config.toml
norm_place = "pre"
init = "normal"
warmup_steps = 200
schedule = "wsd"
max_seq_len = 512
MLP neurons of a small language model. Each row is named by its layer, matrix (up: input weights; down: output weights) and neuron, and shows model dimensions 128-319. Each number is 500 + 40 x the weight over its row's rms, rounded and kept within 0 to 999. Numbers have three digits each.
Before each neuron's rows, "fires before" lists the tokens most often just after its 100 highest values on Wikipedia text that the model never trained on.

fires before: "=", "History"
L6.up335:481518512517436477444446524443468505418439485463523484490522495508515579572476448493515500416449521497490502492473485553486502460455572527533422541544470626521504514489471510506502485485482469458506553508542503492461493452536495435489451463608584547463520494541539525571563519457444483488432546535493494472507514518398492462508532417537568552545473505528530534482416521490551530472535527535453495481538505459453461472468529546479430455478560494508508568491512463621464508476541531552511512560509472483498536480451544477451530493502508461485468529483541479514477484481500467550
L6.down335:534578534487511480451412464510454451438545477482567512497509461471500606445474493454479453499456532492547512495511420500533506495466457501518538436442480547454508547495509542573504519516517455562452474526517432505502458504477565456454495505551572537522382497494558440585484537529475474467505425532488472515491501506549470492528512484555532409494511542482530514502588517510486459497545499564436536590482438520488512429533503554460526543516460512535472516531465480520478533522502545522579502459458535487537557545505546569500473470458424469461493510415518502497485565462552461530

fires before: "="
L7.up24:514586464501476531434520519430453474557528515490493524475507455470540511507550389496474443478465415457593512453464571538504447465488509472540460524564412502544493443525452552463439477570481441557512515468506421475511547469509481442536491464545596544466423522547465528513483526574520479540496459492478511517464582538539462490517467488483506601451505559479524473443532460509489437512578462515491510559558507476462562467540464530446439541533517505459497514480545490553493524481472548446603544461448567489517489536506467493440476542458488490554458500438475505459420485522533456477
L7.down24:499517516482510457495520493471476515461537540552555507460503475447505549456464506545523512551490468428494486522475444470498475412445461534538548427482529489540459496467477512517460489501587556499491377518548462521506477483475501512484552520455466494446469519500493448544445440501505428474476464442529477511466493531482520550386552507457477475539459504482521475495606477480494506433513470564488533583506489524558509490482531546521584488477414491513479537537522453524560506470486570504532484476469421496521534538487548609497402488466441502493481539481522474491482588491530527562

fires before: "=", "\n", "\n\n", "i", "\"", " |"
L7.up255:481551538554490490504422448433495527478506447463555531538525463503453527546526489527453515442407466468521447467445481442479540488501553488534467541492437496474424557531568471546572477463552540462485485484535443497409435474489492539539530452533501478548477524515414533535469528488445511512509449579503526546517506521510526467488546435468538489471576515494577453545472460425520477512546491478455532500472567469439521512557496532516486524441479480507512503430484469424464476500555481493519547500480479498437510512493468522509446480516470566500448495478505470521431465510445448518
L7.down255:471528438507544490568538514524470512522477564529479483460469510515518421548473508558443534496539478555396417465530491456516586503490555476505538507517479517516462514533483546449464582510507491582532534488562495460531450569500523482513431461511510592537509464494517573427574587387506545534493479569540488419444518515454469547508493506608437534516533428590452504437507502498482482506515593542501553419532486557524515494435419525491523548481514414469546499461504502528513460454509496532549457544466499502584507508503490503482492570538455542567486495607502439461554538526482534501

fires before: "="
L6.up1757:520502508513537529513459503517427455507496450497514530501542574434553604527506475504511402469458510477582498571526497495506448460419554442409513458542443568537447484498493441508468483466501534492505534481472504521477520495515553451468534475481488478502497541504483458481492441446538491483487503538475507521465553511543512502489498405547484553543496527565571453477485497456464548531485546527474577609569493550515553463469464567540475506482543475528492468480438455551522535529523551526506484558459447455518508500504515469510527474559547563509469488477425481518484562542479509494
L6.down1757:531476524438556487441545508484463542474539481446541519481512480495467579535444509510410485519451488510523557466490521464426465465526475467461493470466449475475492472421457551508484508467516532598555459491486498527513508600515522534466422451508518461449420536474562423485477436507486497482560507514526534527480484514492543502453523463499455482442530533544514503561505437476515458520493518546416439604496475436534475487378527560468581525431441504451517479522532562423462575466566509538469432547504557496575566507534441520580526526532462510456483516511424471485520457466588484480

fires before: "=", "\"", "-", "s"
L6.up612:457486519484488510542495470555433509517514513478513425595487498513525497510509547568411507517488508487530489492502541449555561490426487476478534515535447537532484539468468536474476459467514394456497463549467477536577557503484505515546460453542557486523504458534442461468548489510495520468483450646541526481542438470586581531445517466471531451426509494539532447554515515476495470519509546515492552458521479597520503459451492452489453531547548434477465531473529436512490555540569517477518504469546503522546462543465483492564476478485502477498522492478475548467420482529507528520
L6.down612:466464596483583551497545501480531443438482480449517545487501563502538493460534494512454523525530577480506521436515547449489519512478422494517553418501551511550514407437484530465513472548502441426510513533498501521533491497504460498604559527440493460453558508508461521398493439520444539448539462598522506501492488494511617508485453455466496442575552518483561462536520579514451455499440563470531476440463577467514511489495478456512529496483380517523469493448429504526506481500421520505522475437547500449507539441530514553501517537452572498581494562521440456478501514499537502518

fires before: "=", "\n\n", " He", "In"
L6.up176:489565520417497486544444555537458509494485443485505485489510466453477495467506464489455461450498464578475499548463506508516468507501529383512517521523553484541514543524565481440468430522545433509525502449407494508455550551477501474548493529514517505536536507518545514502482447571552510507502425528557482472556522489552522482459457503528512485507580541486502553468538523494473513502537478499480454545567506489439417430537506540501493455494445419480485526515474530482500467542516515548520447556457497504440478496526533510476470504579573490536580504422582539531515538406493469476
L6.down176:501525516515521519539515482466521498572501438479508524518484455518505526442507555504493496475548526459486466520508482498499483505534502517490482438528433472492485511547476538529545498482479468484550457500537455477528569524502507515541481528498542543506444512534456385441507504539468443490478516490487466475501537462552525452518523501476501531504427517562471481472666471498473527478517552476414483543464462454553512412460567455441477469507520583519520516575500496516518529453463535470556453435504511467498548509427516493473443572526491464471455503493442497476505504469497520542

fires before: "="
L7.up1088:467561411509507513526518601475499480436476464486477493519477510428486485512467445465559486497549487424484534453496517504537490510498567423551538545539489525481508512492461527478450502492504382576485460496538479487384512464481512475563505483571569557500417543518544502466522564549488565437491474530464542474557532501512500482546482515550520517450498592459531553486529459524542495524538449593489494533603531529447527501557500508453461515484495480531499503485532510508522505503462517515533521536540508519549524448584492478466487474449537454515478553455559515503461458462513483512
L7.down1088:525776519474474494483497483518503469523506488504482522513479495513484534517518452481503448538526452474487527474478571476493482509503519496480493475513474514490543465486426572468426490523478500506495497495502463526479521511486531541458482546468572527467472487444511396507483503516547502458539507497452500496491508519521486527509514495540536537511460563485508462548579467528452482464554480589512488580552525505549501508537496546442484469457434484497486484486520528505500516477537525581513522500514481512531485479494520518439511513472514543484478532465510440468507490488500517530

fires before: "\n\n", " The", " It", " He"
L6.up1737:525477560505556529561484490529512427555550465523498512527483484484576460488582457496518442484472472532505490514464464498443550520496521442463539538526466406475533534462572452586490500503465478499542499467475535429483510513529524495586456510486539543526523492565589526500470582532469508490485456552444440494526486571524467503524470432548510498473558514471504500439471462447480439400462464484578497505568440457443497490481569522527500489498498420497457459515512508534498461499498501506463472533475490516556435419516514476496416495548549472519576472471495521486571468476504463536
L6.down1737:482591458535493512556457431417517458457496472514522476458488499432495504548448502493456465516599537431476515494453535521514472481532439480479450530450523522429508509537484478508486500530487494498529439565466492483513564591443502485421483521446527503569479502462477448503475515400451480500441453422531415472563503559547456456458454532464482526523493483467450488505634538504500534474556499480466590474432514466474478509509510550485523469505505532469447495489595481421533514506540495463525526461433498482499525547514462510519491505465485457464436522480507472516563518492501487528

fires before: "=", "\n", "\n\n", "ng", "\""
L6.up455:524487487500462500535489477502511532471468518499507522540475445549505526429510510487488573488522466457460507508586437480555534453418596549491411470517488497540478501560520433537503513470510522495502576481457534509513435492504561492469490529525565501523537527576549565532506491498543507566442543558478495482576422543574538466544519544495536481524452478478488430535472545482508458493456520454495473508491522503453524514478533467430455536579484434421528529523493491551522476512534499534540447479500502554600527498447519403520461503513487445546470472544488600521454539458466432465
L6.down455:516548521491482498496505453503478556490470525571468481474499441476480454472436539532413530558525462522399581462468539511497522512459497534461585489511477528475494506501505545461506502535589549484545490444531539524485486464571475515535491495471471491529549553433474497455554448477488570540473444571435504498463436446471491530522478489481483581451551405591518566518493496485508533489522514557426481499496543482445458462484501531447496486513488449529500582465562477490456554487531505506488541585532476501481473495540439474483470517467550546563512469533428556470452554494390492493

fires before: "=", "The", "\n\n", ".", " The", "In"
L6.up237:524443512618509574530570476539419447486565490577512481523523524461528513478529528470495476496486489539501472519522500417525488555518525522450499492443581478487546510457529431540493528539487517544562478420443484489528507558463534489521437564538458548498443497496549512436478496483484525492525522525473397478458551562546426468449582458509516536522485488443462489452489487529435475489535512479508477527481466495429505574480569512596430504539524472456438486492478527536460479470511510467514454496485516530451453493574484482583468506526574514549508437425586527453440503489512404495
L6.down237:512527447558465593487442479574493466554486501516565474461499546479501563543504508472532503556513518443480457472501552406497506506488464496539550467537489482487534510514492398530484534572468506516509501528561547536518482579458461549509505461516530536534465518460485496516476490483485538491489485425472419514479551448553490501433508474461444533511431559572458507489639470549475481511455453562446523590435490506531555565408490495493502497497510486528470534492547496463505484512506540484506432484444496481489523449500474519495434577491529523503474517561495490476518477558512482476

fires before: "="
L6.up1408:511582411538458464518493539480516516476531455574471496514445444449440399545512514469499478539453459468494502523425571469434538497509535426475528532437416503528519436488535498536489551521480446540549532505504510530479488522526468554491515481478548496529448485607602556554470531477537485546455482510505502469528510539578444507483502518601447533498472532466513405490466552509490442525476550470532544490582557454470460541456422511486501540520538488517520515488494562509491524492467545491504597461504558490512516427577558495496494509453516518478523548445546539498470490489525488530
L6.down1408:518526522503580434443487521462480566516539456529447541485517512448482487509577431459538519516535464507502490479498497415499440442443599489527509518494461442507529465519479503479504545498482500428532514531507565506463529508499459479583523481540557510499428461522534485503492520480456539503468510474507520529473523540456547471481534509431474538463493525484486540467609394559490473433483518449571409496531499516450510514580466496470482464534501556492474601448505505521520449415466499504468530453441450505523524466539475456441517510391480553475422463420555436471518471470458549540

fires before: "="
L7.up612:548570507542455536444550541502506491545451529516482510465530532485483522455437446562519449498488586476538516497553562521525514471434514475451447521492471507504530611529395541544525445505516472575427443506544499467530550497491522402484493502581592494442439537516483472506572484527462519517493529542467569514562512480489493488542518462516490547472554518508493470407464491523483570531563457517492534565597498508444525531531485549546523493511555539579462462465532460527477605521577438589515426471468434520482502489555491436485464489454545509531540465441546482459429494499491504472
L7.down612:520619526522551478495504471412490494453506535476487499441546438551540523465481565469518474512461510500438499578512527562489549498498437542446480539528550526525490536504478503565544496493513546483464467516525501522456462426524517489448529535544500464508494438530529485592530469484497468471562454452465493455517483536449514584489522488542507412478482502553551494485470553505450440488463521559436499517537452501465533442484499499487479491537477529496500528519535514512483579515539480542498458490503547423480542461466524579532440498531439494505506486442526462508455560459532552451

fires before: "=", "The", "In", "He", "M"
L7.up266:486493492538421461496516531526531462507521449491512514471466497471524472564533568513452440502575461459422494486476574553492534531588466503510485471495483498448477460480542489526495521558514480551495498523523460552528547517511505459507530464473506525536416528573463543519512509524501561454491490501439419547506589583508520549412454526557545495549488556470499492507551507483483519468535460561493510580496459454470527418424512603514462422444473522514510522512447516548577506500475501523523455502472501492500453474543482581457473535502498494466457506616505569532442603585540512487
L7.down266:489505515487510475468541543506533477488498484513450493497458471428485475470569509512487425483475544502506487532460547540470501585535461458526464439490444510498511526512535547488491517494523459457502473512488490537465504500505455544525594490465466553529442523460492460541526526576521489507509489554487498482508478488431501499457546532438505482515468515477566496514784481447539472487521468503450508562430478584534530534461527573499403518499420501497543478465480465502481476451492517484478530510599468497555522523476527460469470470439539458517516589541489501538520554510437512484

fires before: "=", ":"
L7.up667:545490553400461497544462431413509481465521476559496437550483462506477477465533506496481501527470492452541497457476548433524485476543581470507477534526413538500490537510511452536484389449519475483557490545418564558409507500548501522496491476511500514518520508550522537459507476498516479454485540464495465538564472497471480543592507494569436532450543536489511480503474433438534484515492480498509499474556484478503442609533468558512480510471556473502424463459505557532482503493544492463554512520477522424531510452549487553475493475472424503445526486444453459514485487473477422516
L7.down667:552485490438483506487549518497515582474445550457536482455523463435542554474514522491432530472491530476457516564523522488512448510438513545411463487475469528472528503522571469515488526489446592592478492432567487494473535545488438535499549507458495553511490536444512426464509405479522473515516435508533483470488505448495481430509507489468546581528471523495490600475394509496449520492543492556511499547407522496549496491546571452475479490434502529533529519536465485456505488476485476502530480500495446549530546530448536443452534494454472566489447546547494471501543481524438500500

fires before: "="
L7.up150:484534418499517516516500587474525469454461480493475496494482533435494456540517429433546487520541471410482525483502520481491473514458576432540552533537454550505488497512429498455472490481510418583486487497541494491378491478500486475541514476530556548468439537509539515492512549530483567467486496547479525460550532504490550470564458524540509543476518592461513552475493448518555481506543464550542497549593511512441512512594486483447448482453479491525489505479527497505542482484445485515534549532550549497532500464580483483469495494438535444469481551451571531482449478443513497524
L7.down150:495927494488495464537478525526536513474516469518515488484519503456529480520491474488495478503507420512485517524523579512492470468471527505511505493464492515517455503515428519500472474516498499523537532492512510522480519521486459518549520490515549469486476497517515479497524467513470494519532490474478491473484532496526500496495471530551519504518505525513497511476613475524530526487561483513501503516561509497473506504505480543450487508486471497469520518487512516507550485481508540481514507499513529490512501464502493494495537508485511458513517521512498545493499500497501544529